Part of a small language model's weights.
Size: 9 layers, width 256, vocabulary 2048, 6.07M parameters.
Training: 130M tokens, 3956 steps.
MLP neurons of a small language model. Each row is named by its layer, matrix (gate and up: input weights) and neuron, and shows model dimensions 0-191. Each number is 128 + 32 x the weight over its row's rms, rounded and kept within 0 to 255. Numbers have three digits each. A neuron's up and down rows have the sign that makes its largest values positive.
After each neuron's rows, "fires on" lists the tokens most often at its 100 highest values on Wikipedia text that the model never trained on.

L2.gate80:117136113111143099154165142081127068066100082092129146110124115137079126145119088171143098106079073138152150119110077175066120148172128100139145098107116135159100130067183129188159169174131143090122167127151135098142125097118100167097130143138130106136036099191123097068119128170099177172124103113108168155098193146129139144171116111243088134165132136078144165085084125127110111095083103152146135123095138177100087135090131165144145066174149083151150115113110153085112090155119160185133191118176170105102124136113118119097147180139146166129165175135120120110128086135139132102
L2.up80:135132114110117119096150146110168120123099084159112131082168173108106186132042104092139099129147099157204104083142133238072166130120088146153092083109110137143125157116125108121173159176133076117147146125182125131182172144127141119117101093085097166136152156148155120106085095172150170172095067146099084105107167129164109122149081120187140180177136106097115105095101124162109119160063107090162114090102097152113122154123137124182146106201119088119150063103152133131154054146121120155157091127115135092081111114127138136145161126105127133185178120155156083138141098125084079134
fires on: "b", "ab", "op", "ep", "us", "et"

L4.gate41:108133145143171088133146147114141144167133121115190129113188125118140132177123133155078133160092133099163127143115116094105095170099131153124133173097174084122103129114096165121056140107146160103147158166101170133158131167093132107095114060149107138060086119110076121133141110147119191174120192077151187179151186138160098157178170089150179132091172139141079129092147171123084120176111117082128131143112169134060206157093192193126109109128151102174116121065156095116104133085141139135116134060105066106114161090193155125099159153136140121174133091115096133137049162134158142154
L4.up41:064100125147106082158114126134134091134091142143176139134127094171078161092162100131153119094126142185132120111159098134130119104100116103188115101111114068149153170114157153147121070140110112116116078073124078144120178149125152130157199114108124152119116147150058128195124163127125152141079143111111126108126125131037163071161161097116171109198143111120074132092163133114102149127121119151077156138089066173184111110149060145145120104099212192149080146167185148096125129123120116138111146107178157141094133120130150160127143097092110143146080090105128155165149132157167141101
fires on: "ed", "ing", " med", "in", "ther", "mer"

L2.gate84:152158094116138123107188150173130143130178177143134139117130168130162084142042149189151153149085179086156087146190103105141151064135096136149137080151123156146155140122094072096119051139082091140129132111077107148151102105133096142122144104185109177117130168148159135140133120121136144082131145102090201179117142098153096094152102083138158150184080168213156097183156123071118129141101134073168173158136090090128089097096128103142147120099114084157135145097127101196102118135135199142154111108138101166159142120125095110169096155146152135124150146073121107114118132126088117097
L2.up84:168139110132118136103138103141141145118212126116159093120089170148136112146136150168148129190101208084149159136159104136106130114122095121122149086155116168114141134097158108135168108104133167121116130115124099123160111100130098056105176106215105165167172212147107135124157130153096127113130141112119175158158125120201053113112100062145137141118114118148179146146149154088145103138092157108145175148108082098087115154058135158120101089112145126176145128110106119153104151076123150131152120065116121146162098101136098106125185159124174126080196160069105139097145128119088083061
fires on: " 198", " 188", " 193", "9", " 189"

L4.gate258:104096116069154124138100158105105082095105118109180164196101094154048194084123194157147148118114118119115130119114117116151102122144131092119089196099128171200108129116067122132068133105111123072071138060103125113059190147130109211119132182130130089118071173126139161153130175106157173146165159058134155134179185109103136093141142176172131113081160204111106141111118125120128119163136101121058116168105064110087137176140081140112094098097122151134130129130133068114166117132126131121120101090149107111057183109093166126129136122137158135131157088123211151108158100121139138155
L4.up258:134113176152161104136070184111098101131093133143170146190150158080069110100155105127169118115061130159123096211099105163135076192073188116151101188170141098141050147117148081117091100142110185110081087108128182154159171150126235111152120129122141078070147078120117117147116127121157136177181170081126098111123201133137083128087160166179154161147101104186113129122129111147097157088098138149126131136136180112170055061129134126119152081103128127098102137114153165118132124127144177171153116061169158113097135131196099085140103126114128075100152204123121140147179103087133141132
fires on: "ed", "ell", "leg", "th", "ing", "e"

L4.gate395:112089094137092091132168152129125143142166067156123133115111170115137176082135121067177129139172199141089119153156080091145108190135133167189120152099120161108135119129172144156167089102171104127168124164083100133145085118132149109185077121094161117104083090132140096202049116153098139071082089100102117115172112108152141099109129113173208104120176128084152172117091146133064120156139180096159172079126142130165136130157106105119094101108108124187164084149100171098093141122116140098109088153133166070092122094136135102140135108081093066034097126132119141090111114108145162099
L4.up395:115102118116109152098122189118138071123121110154096144089139130093160095187109100102147120147154148161072118163072106136162101120119149123108155136113087169119113153076172161104150155173172146136143124160136100129156139123107138125145101095147129132153109155069108105099149153070104155180064149128156128072134081150153092054169102184125161121122233146140158193140164152155173147059117181117170157077109111122084144123159124121085104131137176046161171130166137144065104119131101096142108110103140143192072138116142129162147161096188126168100110127188091131093142138134103130107
fires on: "in", "augh", "ain", "oin", "aint", "it"

L4.gate468:133083111147166192177146099115130175155132095141104181138119095132163125132118124145121113165087130121079088130184068072067115110121057171132121168144122125144141168125142122132116163147137048116130103116070138137131142077154084095060081178120112118118072157092113113109146214112101158145132081152135133167110081105141108113122131070156166175124117167113155119086164155087136180156180125103174091129055117109096133070127135179114143118116138123129197134116105140113101101152171150117111106167081187158178093137128131084111144162074128108140110083139138103049131100144087089106
L4.up468:142064111135141111180139142173128127123091081069094130131137099086126133118190108177109144130128141148159115083177093062046096121084123125100132102080123106180123095117107110157115127146110096079141069135212061189163128091189132144067164154109160155058080140130115113121120153099082156107130120159119126099135074149060091093148079194183103115140104072170141074107145152151112101158158129084158089104098101133148104100121157107172204132105068149090147141126170134143110045141155138103076142130096135101165064160155142100111159114118156183179103078123090150105077096135139113127
fires on: " ev", " cons", " prov", "im", "om"

L2.gate40:131127113057105104124105198151092106153110061133134123104124086058081146197088147145125143114131088110138154152147139118136164161145148098083155104158088161117112129095139135155109164114131161137117144073099114105118142123088107189122097150135142162178145134048102135148110133119157180185131191155162152187099108088067102103170113111113138111147040074119110162155133149164117107068148163146131117209099161119116105121064073124089155108146133133133192051139105109089131126180165116143145130093150114120089128114087119080141117142161089112090141152155183137121123120136185133117
L2.up40:125123113149101119098151222123094129126150159105130140068165115060145104083128167123123193163128097128154159127154168124165143096140125094108070120112106169131134143119087112099112147108177146116071178149107138120104127117121099107126158081128117125145142183059151197138067100145091131123105050124089136134145177093136132133134092125103134150141071130103140130189075146150102119163159061151165124146133122146093103110097179150146184139086130180181088131114063090150112146161124164144150142060104148111106167115114144134184157134188132063112131168100136109127164168104134142137
fires on: "ent", "id", "ont", "oss", "ount", "t"

L2.gate499:164091140120179106143114135099137098139120109145106112187126161068114108172128138126168137052127134108069119095134118091071106094125129144116141145136126126149079104175132123095131121107103130145173095132138114148107169110190151106181093161187130043159111127137147160088099134177126113121154144158165206119130090142111173129102161112163105137104159122150107148128165172093155164127087177234145104174179117081154146115128123109108172146088078110127078122159134102177108108092186148108144091103078118127176149119146131152148117159119089097131135123125089119162126110137165148134
L2.up499:135119156131148124159157127124097184111132184138066168123166107162116050078122131125121108137111132162143083116184205125141090166182124173184129137101191088107112173207129174117141121133106147063169171131142140149147128113132151126172129142120127141132068137102134172118116204162101134095110100102175140135113127100144131125176132142134085192104163209101090179117132071116113118078062219141140155070114130111091154147104107101131089088119150138136122146103125117067186165152146173131128064055125095071133117100068104118152127076168110119107151128120091153101142066148146101143
fires on: " long", "ong", "ady", "ou", "$", "ons"

L4.gate404:118212148089154176166163112141163144088134166110148147156183147166133165112124140134154105064195131170104172141112121188136086123132105162140119125134117132087051102166132136097130173122128131166121101111087054143191153119109173119154071149139106097093088121119096106124098097121153179158091087092169191169084099089149106124091151138059085158154060133145139127106083132107124173104180118123128122158121078147201143171097116168101157149113175133101093158157150117130122165135113139129190139188128152085140109107112167169129176113130167190108158156192133136121192155090061122117
L4.up404:116110121043152172159118158180067122173126109142167099120153136093119042158162103109130115071148129129157095137103126146115089143147137111094115127108162159217168091123127165153109162203116147113155119124091148117070186104148181200138136091135100085109151189147141053129108151146072147074133113171117148108085163087100098122135092126136095122137189110117193147123153158133119124085124102159158082113116128178084187175158094175170165111063162136096172162108109130122163089163095126149161068135135160129092165090095147058143107130115135164065131173162097155096087100129136139148
fires on: ".", ",", ")."

L2.gate461:108170089196096147104139140091163138126135107137118070120205070125159122153167161090100087178138105193119109128078124128104096090057110126168096112130156109203161138138183107181124098111145124132161166168107124095150142097106080096129110172106109188138107207147140077137091162128146138086088120137115181091149114149154174099163122157191140164121153133188107160112115129137152130124091105129149137108110162093164133067186090102160126125124121117158143196152158160123057100152205145183133119149054091127146189111149129109160176153091159062113126120126114089174156083173112182140
L2.up461:048149135109115150080157147123215159139183173102156143114177130094140133164143122151140094136133128178120113146143164165141066160105126093142126099156127105128163126158131162142139109112101123152120163171155126125133120161047136125141088196145176137111150120132157051140106120119156138104148153145128169044197139111155117102182106124148154141091140133128105204064148210137132124137086120156155100114130160122138181131185098134127108168165135041109097164146111156120136146105129085158084051203118131125083102133164110159101225113069129117137099097210117105103150140116110176118
fires on: " ac", " ret", " att", "in", " Ac", " met"

L2.gate290:135176126126117124140134141111126140137163114159154184105121124125143120151104185164127143149158146108130066121130132102104142149180160121155131182144132131143115127173129074095156118154163145120105185114117085116092103169130099126086119168139113142111144087127111132114133096083160171120164199121067148157167111105150157132101130139096070118141168134037092139115132172118111132144135072118139175127083121130115123083158117135108136109030086143144147161169145122111158181109145114055099132114133118095088065092153085167152132140152162159174102171139103162147115152115061110095
L2.up290:097202105142162104125084089099131163081070163115131132112084075137160083117089091143185205142124156080098073143143153073117165156210134115159076151082092110153099162157182111132112153134150153164115137064102107199073095187167111148121122138164117158121126172103122197111113148122105127084150130144085178124147124098087108142135127135138079110159162140091115105128113137104169177114091130166141175080106162130136132126075102159116182153119051151116143159106098109071120125130102101115155191097114140107108146149114101155098095113133133172155163182086113110108100133114100094142
fires on: " United", "a", "ra", "unn", "land"

L4.gate392:079087129128165181143128162051112115125153157163100092115158090116152172137104192160163135137084149132134138135169119126130118146078146104147190138052103146141110129092122199095109143079090128149108109095113158139182133152097200190134177108085125121105169190173113136157130170186110167130146091123124172109165168126071179088166125139137087147073125147175121107074167134075125122147132134154144140141140095165180088146115110141148149140119125129138121164076165144143104051175141179096101120091112142045164138117144166094077168117095147138141114123077131111128112143165118119163
L4.up392:192066179141148144149132128157108112144154157137107153080093135106115118064106148141149117067149100159062120142089094196167091095156141149170123033120169138092048092181133200084143169161166136137077113127128171143136160073113166154092138086086082142136151131115031158117161149099057107104144152193090105148156096137155202099154076092136100123108127116141162102120115134128169116073131152123113158126138135144102127155077117096102177151141116163120167138109113186109121120135156133167118091105118130106128190098143175120087120101141107136155137103103205117146062175126119067114
fires on: "er", "es", "3", "1"

L2.gate508:146123096163111177117116151171041132163123022119114181165080199154122110186103171146117087061188167164154092141086139135180075140143075120129117092159131153182146079103144086096090184131118097115094130119121089114149105068103160100152157059145058096108147163143148110138103126162161080120166141167096117144153098114113120169124174155104070149109082162118120110144149101133146187133120132174131138130086166131100131144163132118149130154110140117081090146118132116122175154082137127105174093095118165103126159096130118097133083117119160136092164092128097149125169136150114043110
L2.up508:118134171161172148182145185152133123174080136148084153118079132094132164131131184126118125135106159172108123164140097088128114126093097149109128163098106144120129169095170138112129170117158143148173141151066111177099084082133128120115074143108089143116211171160138152091147148140194112145111132115152149130114180135143142139075158158120129147127128095136165141063134093183116122079113029177140140092061152140131085163183141120115138174121135142165135130105117090125121126058155075091135177117070151154118175102070132116112136144142159121152139096141093137096149163044128087110
fires on: ".", "os", "ed", ").", "ip", "-"

L4.gate173:061166048103160170171164107077114115187106143101116107165128134139141110097112143156123134138137176099122132123172189113146131102131181110134159128091119109195076129141092166158068144093164118058157135142183160133134119149151125044131123147107162056213169142162111158150118089133084131137133134127132127123089134083130106188109136095179136090144156122162145159063115139094108120131122151135173162130143081131128162178120168133083105155127101149092178113076156143127125115080157122146111154128193103151090099170070123089126168132119095160140148110086187136035139121135132110133
L4.up173:101140119146161130112086134156143121116161107092162131156095195103155175141099125071073136103139131127111134137113139079143117152129164106097111110103120184128106149167185105092116054124164115078087140115122158117117085145085144063142126095077077160139145102115123075132189168122123136165109174091156137079148163197121042170146193129192148042122160078111187157114155071108120152137176101099121076090140162155087170149127097136106090125166191117151128129158121078143104106066092056154100153127124126163062150076109142085083123124115170109077129128149114117101194109151121191091
fires on: "oman", "ject", "other", "et", "one", "ersonal"

L2.gate185:144161056070161144142118115132177132248156160092142121071044096138108144108094134157111148101136115139169165174124106148121153180141159131110093121160176149148160133154148136124228138083132150118090102133094114111095143155128134147105091175167108101145170061144152140111208144125154180058103117125140168186155118130069063107090173134103068106092132110133141131083134178147157151144111114129155136169135134117102095138091136112181130102105121126146122117166136155108174149085132126132163142110099113131119168075207118164097126107120144150123110116131138136143141096105142138120
L2.up185:081188128057092112092174150175119096183112146133182217086091142112188083168168120111174155132090156128164113129138148171062151117136127117182111144112143193167139140156125160119161137070121131182117123149137159073164134110148109147119160094103093135082171179089063118121169151127113110205095103109152121104108081146162081114135117097193100116174134112142174063115139158127100116098105154073100141155170088070119166137174114158183183145109197166112156127163120150157161129121152079079175086167116114111189166161185125125132193174126110142091112151102173136158110125116096128145
fires on: " not", " sim", "ec", "ot", "ac", "ust"

L4.gate223:150122170145085104118149130199191106092109115147174087113146140174147134007142154089195152145129093101098066103182143166183158117179143109143122097141088162150110144131097152092135141144149134109100165154174160101161094150079097099098127081052119151138167134169163053143143150169095130164151130129104083145150078114135129197118152122058117102134159141135110070101087135156141126082150152118074118104128116147108085140121111108135124149071156170129103109146093172122144085167140128113208151082122147097135206115191107081118139141155090109152130084092144153100157105138145086131
L4.up223:118154102148102209153148088105184141118101151108140092094129104120126115080074098145161104116144100133151095072101137186091116175145119203168125113127083121164107169133168072100127117120175140136135139092129054085133105148054167059162098105130119104212109067098133126115080152155103102158167080169153112161137169132100094169135151062113159129112122175089096148158129146118162145130095156143142105080112123128115085124158172089116099121134137160161168131127111148094179098112099133137110175118069146122119107143086094150136130156057066149144119090075106159127134169165166122158
fires on: "l", "s", "t", "it", "ry"

L2.gate378:053139104121147158112148111135162139106096202166096153173139113063116098155101059159131164125141121077097104154167115140124161100089144143114146110089056087135138139126044184150142159097146136148119048158132087146072155140088078076163121108115154177163149088104194091105140144137148140109065121143107120115133123114082100145146085129096119063167076032177122150159091122146137146171180079106146140130140100143124152136168140106105145099094112083087096151122155139133159131131149181146096181147114146101182116132140080162175158126091099155128107132134096134134167079107123118116
L2.up378:115122151062169184164132201137034131105145184118142154137123142141078123116166123096186145085104164138124086071186158156091091092185128144174122160128125149117111102155087114120160135101161119093110188118072120110118151082127151113128141089143180087135098121130103129143097087084122137109148118139133088089118127118129161173132050132158132149138157176151119132059100139085071063174190173116122155112146151119101194120139087153102135125159110227133172108133105137145123137119141111154134119085089069066186121174109219187128146141098118085095155181100101122116088124123101155139
fires on: " M", " Mc"

L4.gate361:135068148155117144107100082057117157187107116126136077114099090111129116165049159146134107052135087104126132148139106169111114125099133115154112117141149110156197105147163126148130088106093114121140179109139177145175185091103130108141135109138067106099131140142131073127143154125175160098145115153173094103098110162122130126169070104088162167151130171177155131143149116150121241061090106127171101146153150149108079144122113116163184110136135166146067135151183134133102113117128122111107150132141170159093084100109103114117096143207113133105208145127071117063136082100158161088
L4.up361:157119096106091090129123066110128137120119104116110161118079114099153101132101111135121166115111166160127157130168138123129129175135146103172176101105132128160120135164159162097171171157097056112136128157173104140147175109138113105151132099184073113170102119105124129170087132098141097116205136124132100163144030089029179115103101135057130119127136097154117136101137106121073144092087104115167066145106104164097095138116126057090123144148118092132170116155109212099117137050099114175131110129166090088109080156100115103132157123090091076066139078138133110111110097170063122197
fires on: " res", "er", " Rep", "pp", "il", " Phil"

L2.gate229:092186122123131154115138144075127170168117041151153123146069185143176086149151093144147081119136089208108172171126123111124135194179113148090100079109160129161077174146175157085087150113141088137181107142160063073148109151123101135158128112105135123157186094141132115155100105139191161112127166113143093083075134097171119067147111123101126149107178130143125146137166169097080110150162144180130076055134121121127140109130200146106131124159184110140099153120190130125139134093130085121136117141067159129174142162132135177181155097147140090177132117168192119172126085083138156179
L2.up229:102098068111178172190098113111188148089138126141128150102199200117191161144115155094106168182171131175143121097116077135156112138147119079121087075106199086109140130158177079134104174109152121115122075094140132139143155145091194095078103143121065157131202127078115119098143134168110163103079146109106149155133127144105097165128139157165111103133147135101164146173143138121102155097219147117150086056124164116142115177148190102131155093109111114071163102169132136115146115095104145124106138119127164140099124149108141115066079139131065127102104105093133142135117157149132150147
fires on: "ic", "o", "et"

L4.gate6:093112156119138121116121111142075133137072128191138140115143087133129150115163103149117196072156115136065115116139183185101169134143152127127192132190141132124125127091101145144167149126131130099171135079085099122156165129106132146163139136174132124165122130092098097112134083173167120169145109097162099058071119156078153144133100140073177117172116094095120125125119121114056157155143102137170148069119175126160102076136082094145131101176208081147143129102066048182124135085086079049100120116133149114116126151120078086128180129134154162165147099122067129160092192117181140107
L4.up6:109150159095190086071128127086100133118150097094095071171081147161079141100071142132178112094042128210096106107139085119123131215067166133140184132116181146139128117178108104111112036144165140128093135111157143185089106131102163158130123136128157123160168150155124156108102107077131118105133117169133110125157107094142150090103116109151091094085136132101121098124126230133060185135118106120087113084134126123118093164132128108140102123155134129115171144116084111094073078110122121112102142033150137100086127122116102119120086140110202160140177132190096184120154169121119144168
fires on: "ar", "r", "ul", "te", "ur", "at"

L2.gate279:098104135104112101083119154157115059099182148128111150121101141113086132134103154138106152143072144093163138142159102158118115162158076156162107162174113156152085110098113171113170095148101142110105125138147173128136115086131137093121111155123109135147128066095163108174161163132114085094145111077148139171157099150120158105103082125101097095119112130103135154131175181076132113108113098165123095136097108174085145122089078064157146142164086094100129082129081099168117117065116122160147130090123101088089090193130182090091142083089070146185160151056167123124118103131181052104
L2.up279:108082113100109083089131097128131108088110124186119147180045129105118119125143107141141140141137124181156098142140095101167152189145090123134155083099102174075132150122113103095134072092118163124131102157131107131102102129140208128158126117190101143136119223155186085144088169170130156131183112098107092166099063135170160128163115084039109106108154120116066116124197102158153140094171077146154159171103169140102163150131106094136115158120105151073149108111123114115134140159157106148113139041059190105091111147082120107151139091118136193221151096091166108113121080134132126110
fires on: " is", " was", "em", " prom", " e", "ary"

L2.gate299:126072100121116155121134144107114083159104123156143144121155139180164165134084071104104146082127132146116060139111103135087096101054187091114125144194164171139084119116134156104153072124134150093191132089131122093196129120135170155127099140127092174147090067084211189168146143113121143145136096124168150169092062182091124158118153165125058136127109117141101124124129102105137123071187140161099129116153108120176135130153072148109101128113095124119145051109183147127139179127137109112004075147201102103147129131064166094151085074165118176146103157060100123156176164079125115127
L2.up299:142118109161068121093144128111104112131185127097176140098093141183134104158166126122074041119098090165080113161117094151125153139110104118107149073144131141142109172165118094135073083139158147141197100126097100161145174143118099061118125177147127177139114181137081193097081147181095169099140136082134146091096091128091152169123107153197174106187094122109096077086143107150186146153150098080184106086140098121147125110139134156109110080129146128181108169061090088136177164111147141121121085136139139145147117096090140103157091130111109085228120114121087111143175126107108144124
fires on: " An", "ut", "per", "oin", " an", "it"

L4.gate60:132123097158119127173136121135094130083174103143104116105149148177122157127071125135113144151111099126114094170153037134141182116113178125139082113100170181129121137111101106151102163183160125136140059125173111136178106121143168089139152077182126121145160161145109124118123124155134202086056156110165121080140096133133150167110144173134065165143052156167114122111180124126210134173109156191110124106106130147128158138128138159120162133157156129204145153114084176114143098134105154152156149082105130141102141093134080199104165148199127111151203103069168123101184117123120140151
L4.up60:136118129143182150095143109111138118108150130113135134088083136145173132119099166104125153119113104128110130227134061141170155104186123137163131132068129161180087164104150190103118118115104144075139102107110154101128144108145164084115169091137100191143097116121110191114115122139149112171103113143106150096180179087111095114183164085083073113147085159154089138163126108091164142125185126123171150119170118135117185112167140083133090172134126138161080142083139113062114125128147182167108118127089108125087101101108142187164104183146048078119139090049173135136113118121136121121
fires on: " in", " for", "ed", " on", " with"

L4.gate298:106101159072151124128097161115126155125125100110131104127148115047094125105122113113163150137126099218123184135139094184130097104164104167137139113076103120122171127136093127092187156183157078142161085138107084096171114138127154148199103113140108038093116085143128177108171100160123139123159118113117205143129096167120160178137138112096156135117098126193123095087111104127123177138206154145155114146091123141132157123133086089154158095149123120138138170145083186142082114112190136169151173147137154127161126158118157173144083090178143090098149160177139073094186151171098156099
L4.up298:157044114073121163140132186128122146084148057159141176104111174112110139118121080150145168112098144125139156155131159098152117127148206124128115151089187121175164134136148154089115184148075083148136139114074086139156134100138112067055054223091136099141112062122129109143175107140117143123060122119147109103120174135143152135171123112148112150103089099121112112138091062084121145164118133112115153133133178131110130176178071108130144079187171063107148087098138104134117128157200127154136161152093170146145150170108203143074185084141152136101185118072104160080155125122119123119
fires on: ",", " he", " she"

L2.gate51:131147199117133166087111143142097144122165050158160142084025134099072113092159106151144136154146112105145106147139131071114101105100144199114169120122094182135142152171088171146136059084090092128106118074144130182139106134099128092120115098135110146089142133159158063099129121117069088138088173129133122159117128120059174079063172162097070132176102127158147144116118129092174084132115175098143135103101138107106080127120124147088138126152157119147126138146139110127119161096110159100127169100151092073161084136091107137162191122097138168154098123098095113093179111077103106112
L2.up51:069179129148128157083072101106118145159097127095111172142159100112127140073100133086101150145098177087143060116111161098116117088099088060095214165120094121166127099137072181074133064121051096151136133125103160154068105121117128138156129110145113166121162152149149154118088097085163138097141156133163152150076132191173126176173130186098137153115150169110087148057130113162127180119118179112119093108165113146135153110110174119080141136136091087124135128070187181149134123139166130097130143156113082140091145135142147101146084138070141107153068172169097068142154116187094120174
fires on: "ail", "ess", "ig", "ang", "anc"

L4.gate396:119088066138141109134164174135120179070147135158165083160124141143114110095158133090163101145165179187142123099080076155093109146078155074107127178201118124154128136052089172136168190160166144199139107135092137123157132120186146163145130118133149179133149124097129122176176087151144105117109048139139170136142143121123142106113145190145128110092134165169169166122209156121148115130155135150124109144181106135109098137105115113121101129112153116138131146074111137114142149133127126169115145032139178074121145096120116124124136111063099058166081124060129127138158120156114158159
L4.up396:169139098128123129094151156147142118122115149150121137114198125136122084137052093111159162091150148143067132123073176144162114126121130124118150164132140137131129086069144160096145183158124142136150068162114139113118149113180151184081061085108081078138101145107131130127176140153099118123119121199144105183185177163132171098076105116104132152081119102106158194091111179092125132101132161136144202124125115133124190097094133096145091114124090153140133155134101124151178084152102116192139134088152134174183120090142128155134193165133119106106070121090097088136170163179120227169
fires on: "augh", "andid", " att", "ar", "in"

L4.gate125:122126113106107187129115111072149144125217098122140099117084121118138168108117185136173144155086079160134161145149132103076141099118135143122132137121184056152168135177085122153177115105150151143150161110134060118105116131134120148154115109150096143110153158113167143189162141174140140165152116126166167091111134089132159137107200063137168148127131123183105109189101122091105127104117150169062128138131158170185152118189111128118124179162150096118097089096107106043154160116122164101136202132121090141188119145124128145113166106122122140135174129083165159113153142149148119126
L4.up125:151071117113167175131190098165137117132157106127093113126112139140106129042129152149180085140082107144095121114107137092110116111079145103144132154152140123115111175104093124168086088134092102122152147130125130184154131114138112137079183091130104105154161138084139160129085133148140127232113109175158156168107145118159146185115117043108125126112157113151092116134083103141153127120166207106165098121144067109101148170097141158147110114161152029170121128124149159102115105131175156128098161072170153156183187059073134161146159145150128191110172109124162166129167106112069159149
fires on: "ing", "ed", "ated", " with", "aged", "med"

L2.gate315:124112078132047157127152127142104153156137146151095111131179100099115108108139135152148114132094179180133100134135070066130098123055184112071095176105120106190091146149123162107133105085109133128085126182157129103125113150088155086119149091115188146108129145055128131147115125105163169137098128101165083122133120124148122099212095126129118167121104166088053158117109114154134151067058174135110153140189113113154145112176126086100116157130077102127100177152158085084090110118138119116119170203121199141146150142090125073142166097143161109163167116161133117089175145121149135165
L2.up315:057126088176103194105161130158110125120105158121071126081172076090174155081156150113158107174127188147115076170151107130146122122075147104128118083088129123111053154100090164130157104157122055049106116145096126092196197152153100086144173113119139099141174146124146173083105125088095140067113152147100122123157106142094224155144118143099205156116095147122152133089144153162126140123155175144113110115210110161134137121088143183124158176147153163135164185083155160108124096158150175199105174091159152122079057162182092148088117089188192117144119126110090145128125144133117108153
fires on: "1", "3", "r", "5", "ific", "ay"

L4.gate310:063121095107088139147152147185064173125109106138087143101119140098119080134148136078157079083113125090152196115105090103114120124196179156131108155096100133127118134162119126156127165195137079099100113154124143104138107125117085121048134105128126171113130089117135196127073119169126187166089047099126172181067137200086076137170140132108125163094146186093173092145157060125148147124144150094109159107057068139089093132107107154127160091097151118126094094094165152178088122108152148057167165126085130160086097131152135129129109143119198129143137112111121092103125140135176071180
L4.up310:130168143102120070138095130090104130100091121157120087134206151165059131169131166078178146121140142150153125132078098118138118075121186166130136138152114091133118136104126147110126153124133075160093170119085137185133155141156171093138131115144089164138080144151131110159133159109114146156168115069099084149131114130131041114102095083162087203154088132140094154136089126170090077136146162103126197145094063106116089167111105123148208099153116085162168071127155161117169181104119146110155148111141115124098123058086090143165147158093152137126145138158133150110117170131140127087
fires on: "ust", "our", "es", "ad", "ep", "ab"

L2.gate227:156148124145149103108139167153128110105121118090128080160123141082127073115177149152149095113094191133120135102131104137114163184159099128112171141148092150169142126187114153097166098080141135070087138168133197133134165120137141112157138102069137161172129114154121130065087154163167097146164149111116173076154091095044106121099138089121106096107130065145141138137127089143042112155142103130111114130132123170144144157104055159111089138132148030100149152112189152162141120153115187118178060151121131152127139121137095155112169115077113109128145157129118096108104136081158086180
L2.up227:058087183118113120102163157091081142055135163068158086122090088139108131193143181139131136097078098090124118125114152200143121178104101133179179165159145091089112065115064141137124069187131169115043157095177096115145114114118121168137137122127135102091095111147130056162132111180084102106138136164118183097103139107106145090090177157139133076132105137071124161117061168156122114136127136166129106066146130111105127158109088103103147123147169106170087092162169138142094130124108109123149183107100169110123122124167129176158176187152125119103183175116088076131139123113093133106
fires on: " M", "ew", "r", "all"

L2.gate285:157132155094081104106168126109153176107144129166079255121125113115139096152112155170120112113096140100169085103107140135090120160161086057127156157089189145108129113063124117126125107110132132144141143138145076109092174128065171156196135128140156137147164148140098140149129144111130125129129166096138173144103094139197148092162117157171174106138141103109070168125171164107129174107164102141156149133112148119130099187133151079152098156089135128173088104118098120117124110112100127152092110136113120133088095175099094159140185103110110087189117183129168086167079144185084163156
L2.up285:171091155065154137156141112072170116090148073124060169110137122092122126138099173134103139115103139124184111125079133087109149185087155035183130144089140138078107098148209154131192123127175166194107074141130123094149135118099159101171115143196175138098125142110122169139092131081178133142162172108140142220122106163155139080133079097098119094119160131084119200117103111116115101124153155107115163116107153103182129137174102107172132161130099181168145117151130132099132115073086087106113148122105094142100108195094116169141135127135080096173200130123112122168115094073109104138
fires on: " is", " was", " =", "ric", "re", "ri"

L4.gate69:163141081143146117191105111184076122144109112105060128135137102142140112149112138139091098098111112164114149138143109144129088096158138125071128098146121158134168170132112090133155070164130203086164118110133156129150103130127132135065133072141086093095153080185161169110148097093186115174157104073149179157108091102127157138137128120132092150106136193127112119099132146135049170097117215111141118147202084108133108142157159109108102096137217181118122156145114100156130076086074131109132070117158126150164188122110163154164118114155132129197161089136135177181139137163124142098
L4.up69:117114082116146093111104170140084145112097094107152087114151106166098143122115100148200122069121114107149177105122135169168112156203119120145208169087170159115166127176117088155147145146108151182121077182107123168120133135074132099098102172174142117141117136114139155122169139112206181169145119130158023104123158148176160137140142127120124114140107192100097128159114100097096102126111192161106141094107132165162159136137111174144138064129183140136122075157144121125178111122141156112136129089150175168189167147093122122114148060104134096108106177107111105066117093099110155157
fires on: "\"", "ent", "n", "tern"